python train.py --vocab_size=1476 --rope_base=10000.0 --tie_embeddings=false --parallel_block=false --lr=0.00173 --beta1=0.9 --lr_head=0.0127 --warmup_steps=311 --seq_len=384 --doc_mask=true --train_tokens=547700000
MLP neurons of a small language model. Each row is named by its layer, matrix (gate and up: input weights) and neuron, and shows model dimensions 48-143. Each number is 128 + 32 x the weight over its row's rms, rounded and kept within 0 to 255. A neuron's up and down rows have the sign that makes its largest values positive.
After each neuron's rows, "fires after" lists the tokens most often just before its 100 highest values on Wikipedia text that the model never trained on; "fires on" lists the tokens most often at its 100 highest values on Wikipedia text that the model never trained on.

L6.gate93 [175 141 139 143 153 144 175 155 108 132 157 182  77  89  78  95 164 145 105 111 155 121 157 119 122 118 140 100 167 157 112 145 102  94 151 126 180 187 120 149 149 105 192  98  82 103 116  86  96 129 108 179 176 120 167 130  94 136 121 138 206  96 161  61 155 117 141 122 144 147 139 121 138 125 197 100 132 100 146 115 143 119 137 208 176 158 209 134 146  92 117 157 184 102 101 145]
L6.up93 [117 131 171 143 126  63 122 102 141 103  90 101 148 170 155 110 127  68 125 134 191 110  78 130 113 134 100 125  97  91 146 133 174 197 118 123 108 149 123  82 184 138 177 164 157 116 143 126 160 107 152 137 124 130 139 132 142 103 120 130 179  96 101  85 162 107 204 104 119 214  68 154  89 171 121 103 153  95  90  86 140  98 112 139  73 123 160 152 119  74 101 149 161 132  11 162]
fires after: "-", " (", " I", "av", "e"
fires on: "y", "re", "ra", "om", "el"

L5.gate102 [130 153 115 117 130  61  97 156 127 123  98 148 132 148 164 132 114  51 146 140 164 117 126 108 166 101  90 168 143 150 130  84 157 122 168 122 107 154 185 165  97 145 108 109 191 153 138 138  90 100 146 102 102 200 152 137 144 105 174 177 142  88 148 114 165 125 200 116  94  55 165 126 125 146 110 169 122 134 118  79 164  94 171 176 146 155 115 140 155 151 156 165  65 153 199 107]
L5.up102 [115 152 144  81  97  91  89  80 100 139 162 109 156 121 197 133 119 160 148 140 116 129 126 129  86 148 140 115 110 108 115 150 182 130  99  75 117 116 132 171 119 137 144 134 155 128  91 124 132  94 121 102 123 117 179  88 109 100 142 114 149 120 130 140 134 151 214 125 101 136 178 112 174 170  86 131 185 158 156 222  92 114  90 157  88 129 178 123 239 126 152 112 133 114 129  71]
fires after: " F", "if", "f", " f", " Z", "eg"
fires on: "ed", "en", "ied", "ate", "av", "ay"

L6.gate459 [145 145 113 181 180 110 117 128 140 132  88 137 155 183 148 148 177 158 156 129 168 123 120 153 219 105 138 119 125 112 118 117 187 115  80 172  80  99 133 137 144 103 117 126 163 101 146 156 138 159 191 161 134 144  51 169 115 131 150 152 118 154 175 111  94 138 191 115 185 145 104 114 156  89 120 128 129  65  89 214  69 130 124 165 165 111 150 116 175 184  88  65 133  60 125 113]
L6.up459 [128 151 148 142 118 132 150 116 154 180 158 138  82 172 110  82 148 134 103 126 121 185 150 154 141 100 165  88 165 160 159  96 168 155 112 133  73 107 122 148  45 111 136  63  98 105 151 181  62 166 117 125  94 163 112  79  70 117 172  92 133  95 134 156 145 141  97 153 178 128 131 154 152 111 156 120  98 136 116  87 138 108 138 103 154 116 126 165  64  84 106 112  95 149  90 162]
fires after: "ist", " b", " f", "t", " ret", "et"
fires on: "and", "r", "z", "ant", "ert", "ight"

L9.gate447 [149  79  72  89 129 108  94  72 112 122 228 121 107 118 148 136 135 108 154 115 104 165 146 132 103  49 110 171 158 181 147 124 124  65 135 108  87 164 122 157 121  83  85 198 161  93 107 163 161 160 132  75  89 152 128 150 162 155 103 111 143 144 137 116 220  55 124 152 128 119 145 143 157 114 154 144 132 101 184 104 169 144 130 162 141 151 115 141 154 126 144 116 149 109 146 149]
L9.up447 [148 144  66 137 165 157 103 102 110  80  89 179 156  99 121 138 153 123 141 201 177 133 137 155  73 148 155 116 149 153 121 152 143  91 111 107 184 141 160 113 125 141 115  46 143 121  62  92  86 108 122  96  43 183 108 110 126 145 174 113 136 138 153 143 156  79 109 119 198  87  97 151 151  64 204  94 111 160 193 124 101 119 120 153 131  92 107  84  84  90 122 130 124 105 154 168]
fires after: " p", "p", "w", " an", " P", "T"
fires on: "ass", "y", "en", "er", "h"

L2.gate192 [142  90 185 107 114 166 175 201  92 150 137 151 124 137 179 114 141 110 156 137  98  80 170 197 143 118 153 170 114 107 164 139  73  50 107 181 112 118 160 145 143 120 105 125 121  71  67  92  96 115 185 213 165  97 149 141 120  81  63 143 112 136 129 161 121  37 128  94 171 114 110 116  86 113 103  62 136 123 139 142 118 161 115 140 145 130 115 136 169 125 154  91  95 161 124  59]
L2.up192 [121 118  88  71 161 135 131 144 101 127 128 160 133 185 122 127 133 121 171 128 115  97  62 170  99 165 142 134 117  89 150 161 127 115  83 162 182 136 144  44  94  83 106  86 109 134 131 109  41 109 138 119  73 161 145  83  75  86  90 141  70 145 150 151 119 143 100 138 160 140 144 150  82  55 125 105 132 158 154 103 150 115  97 143 125 155 124  86 126 149 159 125 148 116 146 138]
fires after: " 200", "20", "200", " 19", " in", " 198"
fires on: "2", "1", "4", "20", "19"

L5.gate83 [157 131 135 152 148 145 101  95 110 132 137 142  80  75 143 155 115  67 147 104 119 116  74 113 120 127 143 170 172 182 106 111 114 138 147 209 150 105 109  95  98 132 116 130 153 107 113 144 121 173 166 217  69  77 101  82  94 118 122 118 144 152 127 163 138 158  40  99 143 116 169 151  90 127 122 120 191 135  89 118 131  90 141 163 167  41  99 141 123 127 159 100 149 158 174  96]
L5.up83 [151  96  72 142  91 152  88 156 109  66 119 124 164 127 129  93 126 193  86 151 122 100 115 128 123 107 115 116 153  99  76 124 145  97 102 155  59 131 166 155 133 147 134 110 138 156  76 111 140 147 100 158  84 197  64 134 152 106 147  92  91 176 137 148  92  98 105 142  71  84 145 132 152 124  91 137 139 110 120  88 125 115 121  73 129 113 111  62 126 185 132  84 117  81 138 141]
fires after: "f", " F", " f", " g", "F"
fires on: "ul", "ames", "em", "us", "und"

L2.gate446 [127 155 134 151 122 174 127 144 126 104 123  95 184 156 162 117 134 169  72 153 152 120 142  97  89 101 170 139 122  84 102  96 108 103 138 153 153 148 191 110 105 160  98 138 152 106  79 155 191 115  89 145 116 129 114 148  91  92 159 159 134 155 104 134  64 172  75 109 114 112  85 161 179 132 110 124  97 189 180 143 143 119 166 157 123 146 161 165  99 192 106 101  93 149 161 125]
L2.up446 [127 137  78 147 141 188  86 164  79  97 128  99 182 165 122 141 113 115  79 177 146  93 114 107  94 113 193 152 115  96  98  83 107  78 156 190 167 146 158 133 130 162 102 111 107  89  90 129 138 124 101 124 141 121 126  88  86 126 154 161 137 125 128  94  61 149 125 123  77 132 114 148 177 101 109  76 149 139 197 141 119 134 132 111  98 160 167 171  87 167 117 159 105 146 167 118]
fires after: "\n", ".", ","
fires on: "A", " This", " which", " this", ")"

L2.gate404 [143 139 109 112 120 108  85 158  63 102 106 143  92  93 147 106 111 178  98 157 125 129 125 117 122 135 118 181  74  84 255 162 100  92 125 184 117 145 126 178  88 182 134  98 125 103 101 185 118 132  72 144 106 115  90  82 165 140 137 121 136 206 166  56 125 126  98  75 156 108 145 117 126 108 132  83 157 126 161 145 151 146 112 169 122 102 129 170 141 124  80  98 178 135 115 143]
L2.up404 [131 106 172 162 126 148 205 150 165 136 107  75 205 148 187 130 141 147 159 165 129 144 226 121 131 128 123 143  97 133 116  88 173 135 172  91 104 132 121 195 131 156 123 102 140  99  95 126 160 166 108 127 130 102  60 157 172 105 136 124 126 115 118 186 133 143 178  57  91 113 119 115  77  45 118  92  74 110 100 128 205 137 109  92 141 101 113  96 116 185 140  91 116 147 125  68]
fires after: ".", "\n", " the", "ill"
fires on: "\n", ",", " season", "age", ":"

L5.gate205 [148 134 164 118 129  87 116  73 110  89 143 125  68 108 116 140 102 138  91 106 147  71  77  79 152  66  83 108 111 219 133 140 131 113 101 181 111 158 120 126 160  97 125 145  87 136 134 176  70 129  80 115 142 133  69  82 198 135 167 107 153 153 161 152 183 162  75 167 127 123  88 131 186 102 146 119  91 108 121 150 189 118 185 123 131 170 148 150 113 186 196 165 124 115 136 120]
L5.up205 [135 121 167 142 127 187 115 160 169 125 147 105 140  96 119 169 122 116 150 223 151 135 122 163 189 131 176 109 104 158 109 131 121  89 145 168 146 156 121 132 111 124  70 111  46 109  96 105 102 171 175 166 163 105 139 148  96  61 176 125 140  52 116 169 119 137 122 169  55 143 161 117 147 135  67 105 127 191 134 153 115 172 155 100 135 177 159  81 136 116 121 113  40 150 152 128]
fires after: "ar", "il", "at", "it", "t"
fires on: "ach", "che", "ip", "ov", "ep", "es"

L5.gate97 [135 127 117 123  77 147 127 157 112 120 163 151 166 119 159 140 140  82 144 107 164 130  95 174 176 165 157 104 137  87  78 111 122 105 177 152 184 161 127 147 135  79 138 162 116 144 105 150  41 140 140 160 175 124 157 149 154 117  92 162 177 118 111 131 124 131 152 122 112 125 110 155 114 125 106 124 143 162 185 121 142  79  93 139 134 135 180 130 142 133 126 174  88 220 184  98]
L5.up97 [155  89 112 112  42  70 144 112 144 194 103 189 111 114 133 153 188 165 193 130 106 167 109 101  56  86 161 139 110 114  38 126  47 128 133 141 133 161 174 147 107  84 124 127 168  87 102  72  71 175 137 172 167 163 163 139 116  94  86 135 151 149 114 114 111 176 125 129  64 139 112 112 111 121  50 130 131 174 100 113 139 105  92 127 169 114 209 104 135 122 145 110 149 150 211 101]
fires after: "s", "S", " Z", " res", "st"
fires on: "ag", "as", "et", "ear", "al", "'"

L8.gate312 [140 114  95  92 179 138 132 167 189 156 135 144 123 129 150 106 136 122 159 109  97 110 149 137 166 101  86 155 126 140 131  77 129  54  53  83  93 137 142 135 146 152 131 154 101  61 115 148 108 174  98 194  91 130 144 101 123 147 103 141 158 120 113 152  73  77 142  96 161 137 108 115  74 179 149 225 161 153 181 176 144  92 179 127 159  83  85 156  87 143 153  88 112 142 116 156]
L8.up312 [142 199 112 109  82  85 125  80 114 139 108 146 122 141 134 130  87 118 158 102 133 113  83 170  75  63 109 132  87 129 123  60 218 116  87  95 145 105 117 162 121 157 150 146  53 138 148 119 196 122 110 104 121  96  89  82  92 105 155 128 130 130 141  76 133 123 110 157 163 175 193 103 130 153 124 119 152 136 151  77  46  90 114 102 114 203 137 128 204 150 119 105 150 145 109 133]
fires after: " R", "R", " r", "re", " tr", " O"
fires on: "y", "ad", "ain", "ic", "io", "l"

L9.gate448 [139 163 155 162 114 145 147 115 137  84  76 146 119 141 124  96  60 114 138 199 120 153  36 124 144 122  86  87 154 149 118 156 130  93 126  60 166 118 107 141 103 121 169 130 116 146  81 184 142  72 135 128 143  66 185  81 143 161 188 175 157 137  82 126 135 109 105 112 106  85 123 105 122 121  99 102 102 162 189  79 123 135 118 128 135 148 126 138  55  96 157 109 146  79  54 133]
L9.up448 [120  80 156 132 110 119 101  83 117  97 122 135 153 126 157 143 157 134  87 167 120 138 139 119  95 122 100 183  95 154 126 146  64 114 114 118 106 123 164 117 126  69 147 124 135 137  50 139 117 123 106 136 105 150 111  91 144 126 131 140 121 122 144 181 169  86 143 117 173 100 108 149 161 213 158 166  95 100 150 117 144 194 129 103 127 150  61 162 126 191 189 158 117 118  76 109]
fires after: " m", "em", "us", " e", "m"
fires on: "ult", "l", "in", "very", "uch"

L5.gate672 [112 166 137  88 136 109 166 144 121 162 116 214 132 137 122 134 118 112 158 170 130 100 118 185 177 135 127 112 161 201 130  97 179 156 110 168 117 129 157  84  77 115 102  83 155 112 153 180 136  84  93 163  93 173 140  93 117 114 112 200 118 111 178 101 117 186 140 127 125 166 140 150 139 184 100 126 161  49  92 130 144  80 148 148 136 145 202 141 140 133 201 173 105 108  83 131]
L5.up672 [141 179 106 144 109 165 125 172 147 187  76 119 161 103 149 116 116  52 130 163 134 157 114 131 123 110 170 199 151 149 141 132 107 112 165  95 159 158  85 142 117 101 107 129 149 126  87 107 174  77 206 110 123  72 105 136 139 120  95 140 177 127 154 153 127 150 162 152  89  87 133  84 117 135 154 159 187 142 167 156 170 129 105  69  88 107  85  79 192 118  78 123 167 166 150 142]
fires after: " F", "at", "f", " (", " f"
fires on: "ed", "ing", "ay", "ric", "red", "aged"

L6.gate8 [113 140 126 156 153 181  95 106  90 145  70 102  79  94 191 100 120 140 155 122 120  74  26 180 188 143 131 173 138 136 126  95 110 106 107 170  91 132 127 154 161 135 190 124  61 156  96 127 122 163 160 136  89 159 120  72 115 135  71  42 181 123 118 134 142  91 113 154 118 176 122 153 100  86 186 147 121 100 160 140 112 179 133 185 157  76 167  63 142 113  99 174 141 108 119 111]
L6.up8 [121 116 108 169 154 180 135 121 154 180  96 108 134 133  76 157 115 129  99 105  88 159 184 152 115 117 130 143  90 134  84 148 152 152 120 156  90 181  97 183 107 100 128  86 197 176 190 141 128 154 140 101 137 164  85 110 131 143 168 120 138 144 143 170 153 138 108 165 187 138 121 127 138  94 133 153  78 169 131 170 122 151 107 134 152 108  59 136 124 118 144  88 117 101 115 168]
fires after: "at", "stit", "anc", "t", "et"
fires on: "est", "ut", "r", "ch", "ed", "and"

L8.gate20 [143 122 168  83 116 103 109 116 103  62 138  92 223 136  91 103 111 130 157 137 113 170 154 141  99 177 105 124 205 112  96 143 185  92 119  83 130 163 158  88 129  81 124  71  91 172  76 136 107 123 125 119 169 150 106 148 145 114 100 143 135 180 191 110 118  74  91 132 123 158 105 152 143 162  97 123 163 117 138  63 165 133 103 114 145 151 209 195 142 108 155 194 124 140 193 144]
L8.up20 [121  86 141 108 129  73 174 135 137  89 125 165 123 157 114 135 120  81 109  79  80 144  80 125 121 102 137 143  90 138 128 162 135  98 107 149 184  92 118 134  66 129 139 113 151 148 112  65 126 144 164 115 103 118  92 105 134 124  99 135 138  82 105 112 188 124 151  47 124  67 148 146 144 170 147 141  72 131 109  99  89  94  84  98 114 143 169  88 135 138 153 142 104 182 138 109]
fires after: " It", " H", " An", "A", "h", " an"
fires on: "al", "s", "g", "ind", "amb", " ind"

L8.gate453 [127 159 158  50 115 185 102 145 102  69 131 138 132  57 161 141  75 140  98 122 163  87  78 130 159 188  89 118  94 158 121 137 143 122  77 124 100 175 108 108 196 119 179 157 128 107 180 152 146 162 164 102 140 116 111 119 117 151 148  95 118 145 144 156  94 149 129 137 101  69 150 138 120 104 152 121  99 101  91  43 102 152 145 144 120 135 153 139 132 116 133  66 203 143 168 111]
L8.up453 [120  82 109 196 124 122  70 142  97 146 162 132  94 138 164 157 139 134 147 142  76 139 104 151 143 164 125 125 151  78 117 133 172  93 102 147 176 131 138 119 160 118 110 126 139 118  69 152 169 105 159 143  98  93 126  84 102 155 132 152  73 106  82 136 154 106  80 131 101 141  94 139 136  91 104 136 110 123 153  63 147 139 143 106 130 195 116 130  90 155 112  57 124 128 134 164]
fires after: " cont", " W", "k", " Y", " K"
fires on: "in", "ans", "ters"

L9.gate199 [191 179 203 142 118 125 104 150 101 119 154  93  77 177 125 112 119  98 123  78 110 116 119 156 110 104  94  84 155 211  95 167 103 134 125 101 106 146 113 141 113 136 157 111  89 130 130 211 158 141 153 123 181  88 182  59 135 113 106 115 110 116 134 138 144  90 111 124 107 129  86 143 132 164 188 113 131 120 142 128 125  94 130 105 183 164  91 151  77 177 194 136 137 111 144 106]
L9.up199 [124 141 133 176 153  88 124  85 153 147  91 173 130 163 128 116 137 143 102 160 108 113 124 116  83 158  71  64 119 107 115 111 109 118 170 146 188 111 123 142 103 102 105 159 178 197 146 151 122 181 128  93 110  96 112  54 108  76 174 147 146 141  91 131  75 187 102 126 116 123 117 118 114 109 130  98 166 165 136 131 141 122 121  95  98 123  97  91 137 138 126  70 135 101 171 111]
fires after: "ats", " com", "am", " n", "m", "n"
fires on: ":", "ow", "b", "ing", "l"

L2.gate543 [134 144 132 169  75 127  86 164 167 118  90 135 110  78  77 135 127  82 120 125 106 156 118  74 133 181 127 161  89  94 109 113 106 128 153 115 170  90 116  83 151 105 153 125 145 118  78 105 154  63 195 143  93 167 102 128 145 124 116 124 168 146 160 117  97  82 148 137 129  92 153 145 109 149 148 166  25 157 155  74 108 115 188 169 149 101  62 160 156  85 175 167  72 152  95 128]
L2.up543 [126 118  99 127 136 147  93 153 174 108 129 125  97  57  99 139 114  83 160 114 131 177  93  82 101 181 134 156 143 121  76 130 147 138 132 131 180  53 107  63 111 113 173 145 121  99  79 108 151  37 180 155 121 152  98 126 141 164 114 149 114 132 123 136 138  55 121 149 129 120 176 170 108 139 116 200  88 169 108 117  76 105 184 130 115  82 115 178 119 149 164 155 100 153 126 106]
fires after: " |"
fires on: " 18", " 19", " 17", " 16", " 15", " 14"

L5.gate540 [139 104 177 167  74  80 192 109 127 120 101 142 173 140 139 119 103 118 113 114 175 141 223 124 122 125 116  55  93 141 141 133 138 116 156 107 131 120 148  99 149 122  88 117 129 143 150 117 137  99 108  88 175  90 137 196 130 180  82 119 177 107  80 200 119 101 169  80 124 196 127 121 132 105 131 121 118 144 178  84 112  91 127 122 113 169 150 157  77 105 150 120 125  76 123 124]
L5.up540 [116  84 121 140 107  91 134 139 150 144 140 147 160 169 129 137 123 166 115 142 222 144 128 196  86 101 163 178  74 113  89 112  96 158  97 106 105 126 176  90 183 149 109 146 105 133 107 120 117 120 116 108 134  91  60  46  91 169  84 159 148 146 165 137 112 117 172 172  84 153 109 139 130 100  97 150 130 132 114  95  52 115 143 138  90 103 103 146  81 164 139 148 129  81 149 155]
fires after: "an", "z", "ak", " the", " pop"
fires on: "uk", " U", "ish", "ulation", "age", "ral"

L2.gate52 [150 190 119 131 144  98 132  79 136 131  68 140  89 140 159 120 122 140 118 152 187 106  68  67 131 106  85 120 127  95 148 132 116 145  99 119 200 157 136 123 185 142 121  94 159 113 183  98 122 149 135 126 108 127  93 128 145 134 117 125 185 157 120 114  73  84 111 108 144 116 161 149 108 119 118 152  65 137 135  90  68 127 153 143 149 138 116 147 141 146 101 155 118 151 139 121]
L2.up52 [181 128 148 109 168 123 119 130  75 140 138 119  86 110  79 128 113 112 131 116  85 141 127  96 106 139 119 174 131  33 127  99 193  90 113 154 213 159  90 112 130  66  94 139 124  76 127 117 153 163 185 115 125 172 104 119 127 147 100 104 163 109  94 124 133  60 133 129 148 135 160 126 130 146 121 142 106 123 109 102  85  85 115 159 112 131 160 136 110 160 177 100 150 119 119 134]
fires after: " |", ".", " to", "born", "20", "–"
fires on: "19", " 18", " 17", " 19", " 195", " later"

L10.gate109 [132 107  98  91 147 106  91 151  99 104 172 146 123 136 116 110 149 153 131 176 138 168 124 149  93 138  81 129 151 146 103  80 148 115 151 175  80 137 137 122 156  89 140 154 124 116 132 133 104 147  71  89 150 129  94  95  72 115 140 148 106 114  89 158 200 123 116 105 108 114 154 138 129  72 105 161 116 186 124 102 142 105 138 106 118 153 122 152 135  70 126 112 121 111 125  41]
L10.up109 [120 121  41 123 142 102 175 110  65 146 120 118 101 144 150 127 126 180  96 104 149  92 129 102  79 151  96 117 117 169 141 115 107 103 130 142 125 164 105 166 100 130 161 109 122 114  74 138 145 112 147 109 148  63 133  63 118  86 156 117  89  59 132 127 114 146 160 124  66 113 134 127 151 131 179 139 179 195 107 100 142 131 102 164 144 141 133 202 178 140 137 132 146  91 128  43]
fires after: " S", " the", " h", " ", " to"
fires on: "o", "an", "ow", " most", "very", " so"

L2.gate562 [170  95 126 124 143  97 163  81 111 194 121  84 109 120 173 122 139 152  86 200 140 170 109 133 144 136  65 134 153 118  81 173 206  95  64  77 119 144 149 129 149 128  35 104 157 125 151 127 140 179  83 117 146 138 151 141 178 115 103 158 167 125 182 151 122 104 146 134 128 114  89 122 181 124 108  75 104 141 145  90 131 140 108  87 148 126 155  98  83 120 121  94 110 131 142 117]
L2.up562 [116 105 168 149 161 140 146 103 119 165  71 130  86 151 151 141 189 142 180 137  63 101  66 155 132 140 122 113 132 155 162 149 153 106  64 137  98 151 115 101 113  77 136 117  94 103 132  75   4 118 130 182  92 157 123 104 100  96  69 118  58 118 176 134 145 146  82 145 168 151  87 145 155 123 119 103 121 150 144 135 115 148  48 131 137 121 141  54  77 137 113 160 114  92 155 174]
fires after: " 200", " 199", " 194", " 198", " in", " 197"
fires on: "2", "5", "7", "3", "6", " 2006"

L5.gate162 [148 217 127 158 125 143 136 143 124 151  85 189 119 181 129 106 112 111 100 198 171 118 110 131 125 100 128 105 158 116 100 133 131  68 130  91  89 130 164  85  75 108 197 131 137 147 120 146 102 128 179 162 176 153 126  55 141 102 202 123 165 119 144 145  78  90 125 128 166 111 114 124  98  34 124 156 127  72 120 155 101  71 133  93 132  97 159 166 143 179 187 128  88 161 201  98]
L5.up162 [121  89 187 129 151 169 115 141 137 147 132 125 158 126  84 113  91  96 181 120  88 112 181 159 105 133 143  69 111  61  68 149 162 117 128 110  99 167 130 152 160 180 148  88 138 166 140 139 119 147 165 150 124 139 191 173 102  95  80 191 229 147 133  69  64 149  88 185 180 102 101 120 113  63 204 125  98 137 114  99  88 170 116 101 133  96  99 170 115  96 113 190 151 129 125 139]
fires after: " L", " Sc", " loc", "ac", " s", " per"
fires on: "i", "u", "al"

L11.gate675 [175 168 133 140 100 156 139 132 137 116 142  92 131 107  73 113  61 139 112  92 195 125 114 183 115 130  92 128 124 205 178 134 100 146  85 129  85 143 141 146 205 200 121 133 148 144 177 128 131 120 130 129 170  82 147 107 116  69 119 113 127 111  77 112 152 165 124 127 138 147 198 127 155 121 145 103 163  96 165 146 101 135  72 126 170 134 137 115 136 127 110 123 146  90 165  99]
L11.up675 [148 103 122 131  40 126 126 111  71 161 146 147 167 158  86 132 108 135 150 114 132 136 164  78 117 189 131  92 155 153  97  98  88 124 147 165 150 124 102 104 119 141 133 136  97 117 125 105  91 165 111 102 127 152 142 115 167 123  63  95 124 103 160  97  74 124 149 162 126 100 146 122 157 128 115 134 155 127 139 111 152 183 121 140 102 146 155 114 125 112 148 132 136 148 126 117]
fires after: ",", " as", " and", "),", " b", "b"
fires on: " a", " and", " bl", "el", "l"

L2.gate202 [151 118 112 182 139 134 146 140 149 113  46  94  67 124 168 117 109 128 104 113 104 155 121 111 135 186 124 143 100 188 148  84 115 114 122 163 140 222 103 124 130 145 132 102 194 136 136 195 114 145 115 111 117 126 130 147  77  88 119  44 131 174 126 124 124 186 114  81 150 120 174 122 151 124 175 124  94  64  96 212 101 151  98 147 141 102 166 140 161 124 106 120 172 127 179  91]
L2.up202 [140  91 154 147 114 160  80 126 167  94 118  74 119 141  81 122  63 120  89 155 152 122 128 107 100  76  99  97 161 111 124 138 107  98 120 136 152 121 159 129  96 154  73 124  94  80 119 112 127 101 133 127 153 169 140 129 178 140 111 141 108 134 178 192 179 116 167 145 182 160 136 135 158 170 159 124 140  76 154 110 120 165 119 126 108  99 181 154 109 171 118  55 143 108 116 132]
fires after: " and", " with", " as", " was", " has", " on"
fires on: " a", " and"

L6.gate515 [127 187 186 181  97 147 138 117 106 155 128  82 137 103 125 121 131 106 132 189 106 108 147 175 158 125 157  63 169  91 129 163 168 101 119 145 154 157 115 131 133 114  93 161 133 141 123  99 183 125 153 199 174 141  87  81 153 120 133  90 179 182 121 131 106 183  82 120 108 112 168 128  71  56  75 176 132 139 157 118 179  72 127 129 148  58 123 103 216 137 189 179 158 136 117  86]
L6.up515 [163 127 174 101 102 144  21 111 242 136 158 113 112 148 127 122 134 118 128 116  75 183 145 133 152 108 158 118 136 119 151 157 194  81 127 143 128 175 101 141 125 137 117 107 165 100 109 130 196 175  78 179 129  79  97  97 122 145  88 123 158 120  79 147 142  84  85 138  94 143 113 121  86 100 122 170  46 179  92  91 120 117 126 130 146 102 126 140 158 115  95  64 119 137 111 106]
fires after: " Sc", " med", " sc", " pl", " Pl", "ed"
fires on: "al", "i", "ac", "ack", "or", "u"

L5.gate164 [175 174 121 121 108 143 108  82 108 131 169 105 154 104 116 122 171  90 104 109 114 136 128 111 152  98 182 153 141 105 177 158 124 162 109 175 114  94 148  66 109 102 140 163  96  53  91  90 134 121 143 155 120 135 141 132 102 168 115 163 113  93 106 145 176  91 112 161 165 161 161 118 128  76 112 128 222 161  58  80 184  96  97 132 115  51 109 183 111 144 115 125  80 105 183 104]
L5.up164 [145 143 162 116 116  87 121  97 107  83 100 123 113 191 139 144 136 152 144 144 178 155 114 141 161 126 135 128 101 152 132 120 167  72 164 131 103 119 106 160 215 141 155 119 142 171 149 119 101 102 125 139 102 108 119 172 123  44  81 150 153  89 129 131  82 136 156  88 142 133 168 120  46 160  79 143 153  77 106  85 122 131 136 143 110 130 157 152 130 165 102 143 181 117 136 144]
fires after: " f", "f", " F", " K", "od"
fires on: "em", "el", "az", "im", "ri", "am"

L11.gate364 [112 109 106 127 135 150  81 103 124  45 108 181  59 156 124  95 126  81  88 161 179 129  96 137 103 152 123 128  86  98  68 116 120 107  89 153 107 151 122 145 114 149 103 113 114 133 120 170 140 147 131 121 139 114  94  62  95 111 100 148 135 175 138 102 141 161 158  73 116 150 151 120  45  99 127 161 117 103 194 150 155 170 126 115 142 111  45 120  85  41 208 121 145 114  86 138]
L11.up364 [131 137 118 144 113  99 154 107 119 140 100 137 148 151  97 122  85 193 153 150 113 155  84 150 104 135 130 128 104 157 110 124 107 154 161 108 132 122  63 142  96 142 119 135 113 148 150 150 132 176  45  96 126 124 100  93 122  55 107  87 131 215 142 122 104 128 216  81 129 175  84 121 127 111 173 126 134  88 148 138  81 152 126  88 120 130  95  80 102  98 195 113 149 106 109 145]
fires after: "\n", "."
fires on: "\n", " B"

L5.gate410 [133 131 110 121 118 151 135 139 119  96 149 132 191 170 144 114 179 135  81 165 133 137  96 173  70 132 122 161  76 135 152 146 158  72 114 129 105  97 135 150 168 135  73  45 138 105 200 255 151 126  73 147 113 164 162 112 106 122 101  96 142 102 161 134 127  71 178 141 168 150 134 149 113 131 164 139 160 116 125  84  85 120 118  57 153 143  36 142  93 119 154  59 136 124 125 123]
L5.up410 [126 138  82 204  94  73 136 123 166 147 138  76  91 151 109 152  91 126 154 128 159 191 136 115 111 112 170 183 146 157 194 125 188 168 103 146 104  80  94 113  84 129  78 134 124 105  88  94 124 152 125  63  55 183  46 158 117 141  80  62 143 116 122  33 125 113 145  93 114 100 129 154 181 154 113 107 140 162  94 112  88 143 122 160 126 147 122  76 124 173  97 134 130 125 185 125]
fires after: " r", " B", " R", " b", "ar", " f"
fires on: "ed", "ail", "art", "ond", "ist", "on"